Weights of a small transformer language model.
Size: 13 layers, width 192, MLP 384 SwiGLU, vocabulary 5748, 7.01M parameters.
Training: 369M tokens, 15861 steps.
MLP neurons of a small language model. Each row is named by its layer, matrix (gate and up: input weights) and neuron, and shows model dimensions 0-191. Each number is 500 + 25 x the weight over its row's rms, rounded and kept within 0 to 999. Numbers have three digits each. A neuron's up and down rows have the sign that makes its largest values positive.
A block is one neuron, or neurons of one layer that tend to fire together. After each block is what it responds to, as a language model described it from the Wikipedia text at the highest values.

L5.gate43:511471548477471470483557485506471485542558547496519547499466491500506504517478459537467490461537476497540506526534464528504469525462521458478491532488531451542498503517483525532495510519530505562548466505466503486497495495485479507480519505515556514490496486545527518505502504534488531501470483491508487528515515497517488547545471514499540478478513477529509513506538510515482482522510497485501500466509495520510496489497484487513503480496479460517481535517497481496475519505528495506480486461542494514526517465520508530533471513524505478512465492495492471526447512517487578482
L5.up43:508448538451540533519510504501469493511466474466472516500492488532529517468490532492524478472516515486493497492526512482489483504439486496476536499504555444493536445490519504524493512505456492517484490487479507512489567529500464524524513496439499485442502461528519494494505480470519495503489506554485520508498534503515526467474491512525478488490484501464490514515516454476487530525491502452489485524510494509496483517491494496550477493514500493502526531486547462520536538476516533523497522515491519486486518501505491516523501497546544461492496507508472516492521561545565479482
L5.gate299:464407516531529476518478497484483478491513502515467505498499504502524573509505455474446513470484480459529489484516530513481479475483491517494520497533531489535460499491517485463514485491497518520520503484494515492511477500479518502487520518470467521506488495491497486489521481516519484505534472508522498499494544523485491467524500500492470446481476494458495503518513542492508469472488489512471500493502484513435505525484431466500458525530453512465469486509451500539555514482494529510537519490507513512516519496464504552549481497523530488538521466506484463510551493499537511480
L5.up299:520466503548539490525492501514480515495460489520466515515467473511525514532513496546503522487486484520551519503470457456461466523538508505526496505515500466501468501500527525496511488491475479479504463523505547454500502503526511507524450480484492466489488543455527437489510526555501504523490458514500491480488484478499475483482515508513497463522474454518515538505512489488505488506472461502482465529538514521522530510490510495540514506509516500515489485522495496544515493520565501497553526456525480491467546512484520520469528477504550509511487472501465491462473562499542487486
Responds to: Coordination connectors. Commas, and, or, semicolons or & that join parallel items in a list or pair, e.g. owned and operated, direct or indirect, masks, sanitizer.

L6.gate3:474495516479507483487531509451459519490542518505512484495513509533480546447522468482477521504478484529530473499515534500458517485487541505505497517516497528445452523507464507531470525480504497465482467499497515498532557533488511506494533518484497507493440525510480481538469516504471527492529471520451521475460489503506483511452478495486515493524518472440490482509454484489487453504516482463523490509479486475494525504551498540540483462500511501464494478466508510518532496490524523490480513511519522481487484516478516494490550526545510505517489523491462491548504525542514512563
L6.up3:496460441546515498490503475518499512508504524495480497552510446518503532472503511502463475459526510541530447550502493474489502491540493514493492524512527545485531544503488526505507511479490478521461502502498463555516494487484491425467505489527511489487525471495498486485482508487495482502525524518523480484530508539501540503497492490491518481526482497457481504502535496523544464465514485477459492445528479485495464465462498456479482468480506528487505453525511476506513543525480512527487515451471463500503482516518509477529468527489504529499514493490437526526476504463482531519
L6.gate71:514516488460508504497497512492545428550546503481505507493482452491482503470471507475461519522502487505472497498481498489501492516548515495487515481509506524565468538548498470455487510501498521511474510496497459510469467518468519521483484494514545538504483480476519498446499500493499509508426515512482508492460490523501504460499489479511482474467479477493530475487446483514472461516425450524509492468477521464480492551509498474509495503539512479501484500482470524503473511516475476534529508501471482502494493510479504530480478474503479529528491498526479469492470538455496558520
L6.up71:515493511489515510536550451493476495541514487483520493505502496494446492485508475505531510488522508515461499463506497459482526484503530486460549490466470474525454488470495461507555515557475518508507495489538463517488494527454494539511462497496537511474523514488491512475531491462497529516522483471522499507520508490489524489515507484516501484459550492509493514559520516514474460501553490549494485494482515495519466485491465511483451484484496444508490506497514507483504511513526505501512480502511398504546496471466512502526494462497507519464492538495514479507469471504478448508
L6.gate111:491514491488528525506504512524546467511522521519518498517520513452463492510505526488487475494517520523516493497524499523495493472521501516458458534486506489502503494482511545530539494460468445542495508497491483528475495527494472499482515512536513515491509490475463539478504509466504490484491546450514504484487466490524453502490420481518474490498526488483483507485523504460506478528533469523478542466520480522531484478509470510477530476499541528522509451492520509516517496475457526537507510454527475536490522511444497425506485452504451501537527494489477463502495518515490531453
L6.up111:522528505516492494515508525463468474483466527503505494561551501470485530540513495511519534498508445520494555519528467520455503492499501483499474493505528480487503474496487500504512490464493541499484495508472511483492495550499491502522492484474486495480508515477557514475485528474534425493497537459490507454477492494515464525459456505482486501512513491462449522514527534474492507504475464516540502498503487507478508485519534481483500512506486514533477522469559488499515504534482514556530461484486461493507522548477522537531477478495505483495528458488481448465529533496486529542
L6.gate196:537512493485495510498572427551479538512516496502551540475475482508474528486503461507505503488499543492484514475499474496510463525518508473466528496525521529526513514521501522492497554494476493504508463489512481510495504525492463544497494479494510474471520494539550517494476590467490508526497508478501476507516511515496527508497534508539531532439520532507533479511498483544468505470486474506498486528479527463562443519529475508478487512500502505495488489471462523537541515533496466505470510508485477504502492510493510476528473503513455526497509448517480517482484508483485497511
L6.up196:508545521512550467534486475483525507482491504480475498473518435493546540488489502504506497481490537479528485463538513500504480501519449506474521511474499538537516491462500467558514499531518458466521510519531513492465495488511559525472492487472524485494502519515523526533503518525510498516527487514449479519472520510509515522498505474505526496491473461501536496524502476543436465461490485493492517502499536516465498491492523466531506489482484534504460464508494539471463501468506447506475522478496518510533499527483490522468560539497518535558502525499503463488463510504493493514
L6.gate217:489492460487453514520513508512501503496539494502490531468500516489466491495504485505462535518503484493467488468520516503495496468496507520537490519469549515491510500456478548482477471504497535496502537449519490532469516520462526503489530498506497496475435509499536505533481475470462469455533483562505482489503482491491494502495472450550551512510513511475465495503465497523467493510536471486482516487534470469556524498495483504503513509485494517445512528481473516479502520466500468510474500514508489498599513521511516486512514530540491488504503544458490564479474495501498521476
L6.up217:526546471444535460461508481509499527541512498492545492469484471528494504519500526489482534504476500509508522482523536477532547534548515508493542463468532504481535445426487546500493502525491476504521475500475542500508531510492479460473492518493522470487531509525480491498505482481497508508509461553542482504508518473494484479505494457472501528492514522470479502437493496494489483507493504507504458529504521484477484500511508497523490521453482533479516436494531475527527491539483523485465498499533508480482495504511487458495511478501476491499434489520496504558469526506475475497
L6.gate286:563518484501473464513509473491458522505495532496511494483519504524529446504479525475474503506502545495543499489525495488517486482508518487482481491497487488490504482491459511533502460475475506474525466465486491544531485502474472499518556518463517500472501489474510489520494538474512515520502471495453510525475461481530466499512460545506497495518506507457483487539536483504502513504538470490539526505513503522499488461471493509450447497478485551492541486503498495552526489500460472534517473461484504486516478461539504468516511457459512481518512538452452543516527487541482518471
L6.up286:482482453478513470476462532538502517519459490505462495449462478513502460495485510529516497491522521510544498475496455527493469528487466491480453505520488522519485523520523481510526523506496530472514524499503517503473523495510485516492468499446522513500462517510494503520491506432445521537504512525511487471483481528460476501507477540531482513462493519475470513479518486550470530490480494509505537482448494525516505527514447478482479520514492515522502480500502508532497489484526499505488514455457513526530446498446540481508526511550518473545504564516519493519499543518501515518
L6.gate335:545487477513511555523510461493493527537508504484530472489460490521493543507526458514479469514522510523467453487494532473475494501534519513486541485530453537506484535473475544478499546494521526489516490495487503524493515552504515506467503492481480473475495493488535464527483524487509511486508488469523463496485494487517437499514524446516488532460538534462449485505545469538521453504530453484481448544499503457509523501519462493491485511471513477502526505469492490509535485463479501503527496521487467518493489495477507486517519512498508465493479510481468493473481470490445533490
L6.up335:533483528524520541481485498485546473456515507502471535504496479514528550493456511547487456481545482492502443490518505510496520518518465479485501487484511493515519476457478454533508481562566479537504487464530488459491507473519546479525521480456516460511500518478509517536522480494500466510515485502489493504511492527452493534489555472511477532497481518502503503502485501497485491506475471445497497466503494515496515504495455505521499476512512544486513476527503513484533485435484467455514480482503538499548493515471485538470489507529490491452482507529532525504461500484487521494
L6.gate358:496485530529503504509489450522548488476504516473516484497527523538495521452543452471535495524475492484466507453501494501497481497524487438492506535505511510554483526476490489523509473505489520461524471455515496482500514535487492538505491484496469494470512500500520503536494544497458445467520510532471515486531468544474529483489488495517442481541524512488519524510497479528441485494546481495467465496493511497478513511501509506459503495523478502534506496473484495531518449496465511520491485452525478487476466513453484493524523477488452504546499498503492512496452480448464528484
L6.up358:529509475512527479480520489536519508481503528494468519482483490498465515469522504501487481510498494506470475498496501462504456512470538500486409491519513494541499489492481508526517506482496513499491519528467484527470507514509476520493490464515517506451492542518516468524529503520502489526516492500482399470503463479475477510544473487460506499539464503448491484505464507480524472490540458493516521501471514493509485455517471462552524502516473504512478476522477522479515510544483507483481490471494514510509467517475582462495518510506474522514501522463539536520481542509517510536
Responds to: Clause-introducing connectives. Words that open a new clause, mostly "that" after reporting verbs (said that, noted that) plus "where", "which", "while", "what".

L4.gate120:523509514529479503444517516475489523512456478449555522518461468486491476495510489546473508513468506486526515507526483496469493518488554552464473527567515507483519528499498438533518534514527534489500508535481451487507453505484525528513473504495472456547472468514505482449485519505470492531498487460477460485503517516495492546505505522527524502506528473467519498460535490528495519452482531505535485470544481494520517478465452508511507489506541504498508507526485515505485485487502469482499511461469474488531521518477497483508504549525490487536487500474490488502482517519483494527
L4.up120:522537485484496501518513477450494487498484524498492505462533530521519493524497517487510487522475443523507517498483536495506488505484491470436542517494504528509500505461468432521531490531479500481471517504520496510526520492514489483520481482446507486551512491500517486532498546509532441488511546506510499513459547511509456547522493533515470524527534509477462494505497537483506489498509477499530487484477532503499519497507494527501487543527507554515486473504491482458515539453523536514502466478477505558510477520489548479491490508551514473517478550494518447509468519488496486542
L4.gate184:519485535436509515493507474486495500515472499441468476445455486540485471499493506498479493492524447520505484517517522465512538519520515506516493514471499507540518540503489507540512488501501486467553504485478462514485488532511482437495461461493478425516471525542521530490527512488508485514493506527480459490526512490502457507463440478476486482515502496488504507518510483522534495534508461502511475467489576500470528463474506497539492446508531501488488488514482504500490513531523508542504521469489535458483539507501495519544526499513494510538473507504487505490526527466501509496
L4.up184:480460494530468516460518468489483555494496486544515529497468484507522548497536506505509501502444492513486487484519502502538494520436525508490490511520509505510486463453465470491531496481523485498473504530482505506557506472500487508499499509495447456467518515460493482481466534527503472538497487520497533515528516478520534494558501495541481526511468497488493543539537492476498488478494530437463454485492473542545522523463508497504479498480502548492491490516489542492479471489498435468470497538521509466481484488479491510523515487544521462507508480475519506521489475499499501527
L4.gate362:535468486495517485504518482498544539460513481508516516456492459512490530513465523537495470504508490502451473463509489492515499513493508489470500525526494471546519487489471488545512516477528471483490505526508530456531486523457509474488489494492481485484468475495533514458529498488478511522490450506455461544508488485494492514472484549508505478457484521513530490476489515512475530444496479430460484513522573482513458479493468464528477515553508493539470458513501514498507485499508501487465550501488511491483504513505472526496535494523490465531510533472450491525456484493514502502
L4.up362:469491513516498508513489462465471476519503497467530468485470508527490540539483532510507518454519476483479523508502527526515465512479530485509503497504492502458493529501485524548530461524494518492504481511511521500458505480448457426461455515455491485493502511513514450501493513504480530521525464473478549525545505521482524486489510514509505528477519496513499459460484499513510521521524520503499470545529511504413493486487472499517497545487484490484499482482463506485512543472501518472473513513457535493505520510490484541527498503478475506526511558493505467537499511568513475521
L4.gate377:469468505506504525507530495509455524478480551482532479457477515530518518436477527519467516466539497512513454462466502510514519498504518534507511514476513502493480511485436491481496515564472505496497485485534494532471476472497481451490518526490506481490505524477501491511508518541502478510523516523495518512505524513519485466523513535518521479478545496464495505536528483480538474492554471525491472508489510474490526489496426518525474459473500505523512494475485558557517510472495480525510538524511507527511471473466489523507549511514493487535484536517508492520445491505444514496
L4.up377:525488526495524460513487490483501480482510517527510450466533492493520502520486499502489476488511488515494472462563522549516480526552509455480493518519474516468492521465496520520501508482469525508476491488498487493508463546455510497496506506479522487522494517543545518446449502484494486516520502526475462491489488482459456491511542506517471511518482511498489435489515507498509529486538540506504499469509494533566474534470465475504490478513471538499516457529494558484487455436485504475490485487489487482461538506464505491521476478518501496520476533500498441507463478533499498502
Responds to: Complement-taking verb endings. Fires on "that" after reporting verbs (claimed, said, learn that) and on final pieces of split verbs (ens-ure, whe-ther, plann-ed), plus closing quotation punctuation.

L6.gate20:532491489500530508430475533532487493466504560482523497530494514514514500472515508502494543487471504537507487524459516510501487458496481496499457521520541471488489497547536511507478499480505476504503530527495491531470515460483518535546517495498484458488485492487503506399477481510497497478528518529545494495521451492514508515472474526506515525501456461494513514513543471532482443476520514506526510448553496524529488482498507504481498522457494501507490521468514466519512488497494472476463461512512493496462532531469494471509499513502530494506516529492477478482499506490559448499
L6.up20:491525463492480532499522552453489462502502504474447496545529490456540456515518491517467506483506529511533528509510491476435494489556507488506509547489496499496446519511478489463477470507531510487479525509503517459493492504486478495473510508499456496478470516461462507522457525535484521454492529479539552470504507477524476519487542497511491501522502483477464453514504501524502455512478520526518516491509461511502498514502456461496516519509476516460534517482485479552496489493519497502482502509492519501496547572472475492493506495479534482538456489501528525482495505503499491449
L6.gate34:514497510456503523519531516512506566552539517503508520478530518545502449477527502503483501496531510514484533511545513488494524495457460514495488511518529483522537517506516533532506525491536476493529501487505521469495498488485485495542485497459495508473551497498521518515434507464493530491532504502475443432510530504527494452512518497515522521531481506486495516517468531464470487522476494494494517492537457459530461510471525533498500522523476494549516533491503505521530509461484492509488509514514509501509479521514514509487537475558529496511477492498469500526541489567514461472
L6.up34:526519494469500473513516443523481452516519475477531470521522498497474510506477489523511462533441529510479501502506529543537491489533496475507542534489506430533514519454473464504477468510490473452529478515489513465515475484510501492505521537519488492519524485472460524474483523519455540520506471551507517496546501502500497514464510551527503473493500451482498484523497479512463526534504485490461474453468511491542476528517532492501509475510531482491495516482474534511520488512479474513485544484524528471526493492508447485511439507489514505491476518517511536491530523533511521507
L6.gate208:484534495467476477485483513476530454531553517496474508480499525545539524496485444500535464481509491464518527481517453513480478492494507495482562519486485520483534521489524496531504483473501534479493477479511488498502499493497488528474535507471502486502500484478482522463461480472517543545497550524518478530509527480499476530528500551518529523493501499508503485515490464454494542508520521486543530462480472476478492499496501532515497502524460513506467503448546490531524494488475531512490507524504527448530517451462497520506539531510512472538465525480495532508543536516540498486
L6.up208:514499498498503486539505461543508527535543498497468494500493473514513498476539443474521450465491473476493530427516473523491490500486512481515533508513496506511472505478505517501512522513474536499533484488505523515482477522534461500536535509506545498515515529501505480525441530474471495494498510517496467492496490558486498487465504463507526496527496486498467536497479509474470528549568561490491495467505474521498493485479489509473488478474510533516528523474494511493493509498449505507452452513492524487497505471515478505533481475549497553490487507496441550483500532475547476512
L6.gate272:494467482505542526517473487502540502531477513496478541493472479513485495509512529566504506471471504518493493517493489507460445481520472482475485516504488472486496531520522486496501498466473482464472501522486532508486486510532498498492461530521525503472512524479488545484510500492497481439470517468501513515518492489464503477548411522496469497496460497477497529523522457473493491518546445512537462514513474484491487490505474522488533524459490514495534481494449462511526493495540508485515496493547519481501419495503460467516519474511527473495539474493510499510525529503545528520
L6.up272:461497521495488475506491485497483508478502485520501507478496479502467497510512493477536551513505562508528510486500533503487511471569521544515561521509496532504493491514527503482474535466532491473500508477501510490517495565473514518503525499501506542499516553492496515519485495501554465513482525527542495446523450533502470506504509541530462478475507504496539468507494491463469469520516502514513506476444536471532498446525470487489462536484499488512498526526504500520550535487487476496484527490512522553501482509473507469553553514478544502465490481486520480524521500533500497510
L6.gate314:466494485519497525451485543479498535527502502506495496516504483454489485496498489492512513545421462481487517526454545477471483503497536485487489553503500523480525478504498519460508458500507476537499470477482465488493457451453496472505516508549505479468533506526511503458531484544526523518481506511463493495499460496540494522481496492532584491534503494473504544482486458544511492471466471496513481481497534509528501512505511452502515519474516525478497553521492492489474480464485490505502477499509488479484520519500496502507476509487507590485526520486507504512502518521502472524
L6.up314:491488451448490525481529524495506478515511477534498513479525533494518498479515522503559494489507500484462498493454492495469472478533495503467498546505492458497460506488540468495500546476460518504472520536544533507475470520429458512485485482511468541502523487490493497489460506523511500482455496543521510519480507486489487511486477457491499499501463501472492479510505495469491508517477490490526513455489509503521524466486443494474530507560469468491499545506544488554504495493505516527534518445533491513514498532454521500475527545464505489532484492465511479508477534522508526532
L6.gate317:492510549473498508509503534543499522477593494480477522479487461505531525506513483506484546479525460525492492491500518493467477497489523505480506477510513481516518536524505521543525507529506473517574499495463478499488541494486502498508509516442496515536534455509514521471486475476520504519510489529473487474473506513489515516504544514529483515505516489508496547490526450528498544523511500485542505466490462538494480528491498484484478536508506502526510496522474516478528519457477492464513491492504515464516465470538505536460496528540532467503474478488529492546558541514481539487
L6.up317:447525506418503474524516530518483534493498497480468496513459521517480491497455548481487486487520496511538511459481475447509441530459524472501529508520504476517476498459527499520491476519505479454540464479491484499506560490492516494542472517497537528530544473484496548511471536490472532488500527525479481472539482526498550505467540497490500511486549492532514460498492474456508535502473491488472478507510534508497508480473510480489506493488518525536483511475481495537506547451504488470459530474466479476500461478516484492491509493479511498493503501491486493473487483522513481516
L6.gate357:465484496475487503489469502494504519539521548532462517530462477498481465529480489517486491489518498524487468495494495496479466479535502524477538528562538551512499545489499537551475525473446507517534475492527504487561465477483491540445485492492540492502502483502507520497522503521551508517551507511528521516516491475522486503474470558484432477537475539519479473461512507469493494507496509516493497459530464544518509506461492504523523542521493484478434480508483467512508517476517512491488500506482508524496486475504507529496474482493504471485518513493505479521513510541465478487
L6.up357:540475502500492506518451486473481484507485522492545436479511480523505532526509499470467506463489504521500502540481466504471494530512460458466478512509511482510514486482541513478535465515455422470514479511466503490492505517481494509473502495518527489498520466496499504501456480487475523484529465501490451538512520482487529503489474538496491492511524492507521541490561467484497503479545521552504527558503519525519524487459537530495522474515511506515498506456461496512528484482481507507492558451474481518493521568490524483525477481508448511487488490500480519533488488487527522491
L6.gate378:483515518538519511466492457552544503532458522482504508506544474509522490503526497496532488487494572520495477490521480505496495482497505458495441551486483495515493507479505495554554482473514429520527487504491461473518532460522456496501482522495497530482497500470481474520485490488542518493487510526528539510496486488538474525491465529509541473486451494479514499529522472530498509507492477492513533499532477536517466486540454524483491477522519527502525505435500474500484481468510514497517493483513486525507490486527519491541437463499482522518528500513528491502485533536476517472
L6.up378:499508477512543511469471506491519486512448498494521483521454470468483525519473503443521527505493480518507503540491496478482473449498500466468515495543527481535521504494544517510495501521502491475477521551514523566549533492528514459528477515506511495504495553467470466459453528477485554506518476507517472503503545519511482511527495539465544477501520463494493497553495483515466503469493490500478510464487487529526517521516520460486488556505473459472508495463502512476503471499539487536494499488538498481523488525499531522494451472520488472487515483468516488468505513490486528486
Responds to: Coordinating conjunctions in lists. Fires on coordinators and commas joining paired or listed items, such as singer and musician, direct or indirect, maintenance, development, plus as well as, and/or.

L4.gate8:504447459518499464507543485511472500471498507447517465479466533508497496529503476523497486541465506500456472471505520518485443497528483515493499488533500461526494499471485458469501520516486510506507492497463505460520494540523512512516510443532502451473502511511538528495463531484491504511519479525507492478499471503490515471504527487558543489503497509518496495517474495485503446510494479511476447496523526512519501507501509519527494493561512549537518457509494553482492468534478519535455515544544495470469494472455483518554494529507455485531521501505475519505496493493492465520
L4.up8:522501492503479503489505456499500467501458502505490494502505469519499521506492473491475528540466512512471505485503510557514488479525469526477540517508500496542501495441482508495547465491523488461533524496492501526480506565438508477481477467485478512477484519483533487482528518505474511490472520470472461482516519494470500491501461512496482526490494491498486486515502469533500477536528484492499524495501493526496533485570501505536489503514494512516536459491436528465532497489478492513488493445467472475462448509527529445501550514474477507521545517501481556478467526515453503528
L4.gate115:495422499455503472485574502462516540507510498551495461523485496521483479470471508484512439540458507492515493530451447510512497476483483471490505506499480514497492519505483494514480487524460496510463457547482503497519509521542510511492540540535481522498461472499466480456490498473480535541510479507466542504530518482506489520494537517508468501556470518491548461473481492496499515533475475511465483521477491492509486532512458530531518527527499518493531528504504520519507474479483491453488496531499545509518513492517480491481485524496502465464472502511470501473484523507477499479
L4.up115:512546498466524538511489497526459530505500508533522549513524514507516464466505495504491524475520485541518517507519516547490491488458535470495499505516520456473480491484489483526483526518483515524497539488516547523502519465427492503521476434500505457511502472482524525478476519483509498480482449536483511508492545549471503525506486501486528482509494494522503499503525509453523509470468463489517473493474539468477517503489534495504505480467467547494473470505492502494521515495477574506557526485515481491535498501502519538487484481456461511528502482498449499492512474522525531551
L4.gate325:494458531494509489526524498486512480503530478526495492496473510534487505484503514497512513485469493492505499485497455492517496528443506498475491462567533522480486454517505516496462554541471496514526462561504468481445488499503511490488476523495480531503520476527484486498434484480506466485522516552548525505542535492524528502482513459513527474492436472509520466493481488486518515543478514481471472476516489512496503551485501502497524512510512532467483500538552522486518447481516506497545480483484514538512520481475464489489464507477465515484484506484467466463460497508536503508
L4.up325:488523513478497473452501538505551512482511496472473489547520447505483489515509527483508473520513508509453539462530497488509443520475522526461495507491461462478490429499507485550461491505530531470495526489506488512494481495517482468500487528504500505491517528521480517459475525503475501538496515474520509461475490497514492520489525469558522521506485536503500512522562460471480494513520482470481513485511486507483510439549487496536485516493522497513488505477531498455491495479498487510548515520445540524480524503535476508492510495514534522490513485518475448498436500531462514488
L4.gate354:521527529485500480494511506512537496502504487476511490511483484533515503474448485518466496503502499502454473518450475513483510507521553532569499477569484489493512537521480485480419474561515503508505530503507529516511510513494472472447482521517469559510514535483479464468492536498441525530528485469519505481531494529490514488507509518515497501491524516503474473511449488505480506525476455464552515494521527459503480544520474481522513519520517480510494511484473512518514514513472523507480478506501507481518486485508510522456466470478506530491523531528473494530492556475462499502
L4.up354:510530480472504532499507469488537522508489483499451507523508516486498455527477494520487475538521472447518508501451488513489496466471475473493501493534540481534478469496509521487504478496505491533528493489464530534495492456504564515488478477492502477505492509491473470515465495470528493502495466488483493466445472550511502537483487494541526517509506530510495478512503504491520521529534470454522512551466539522526536474522511451489493476474493499496470512427487515517473517519508497486486429498468525506471487480537493488510497495553448519499483506527457501528465467498464479485
Responds to: Phrase-ending commas and suffixes. Commas closing an introductory date or phrase (In 2006, On 29 October 2024,), plus word-final suffixes like -ist, -ly, -ed, and "up" after "made".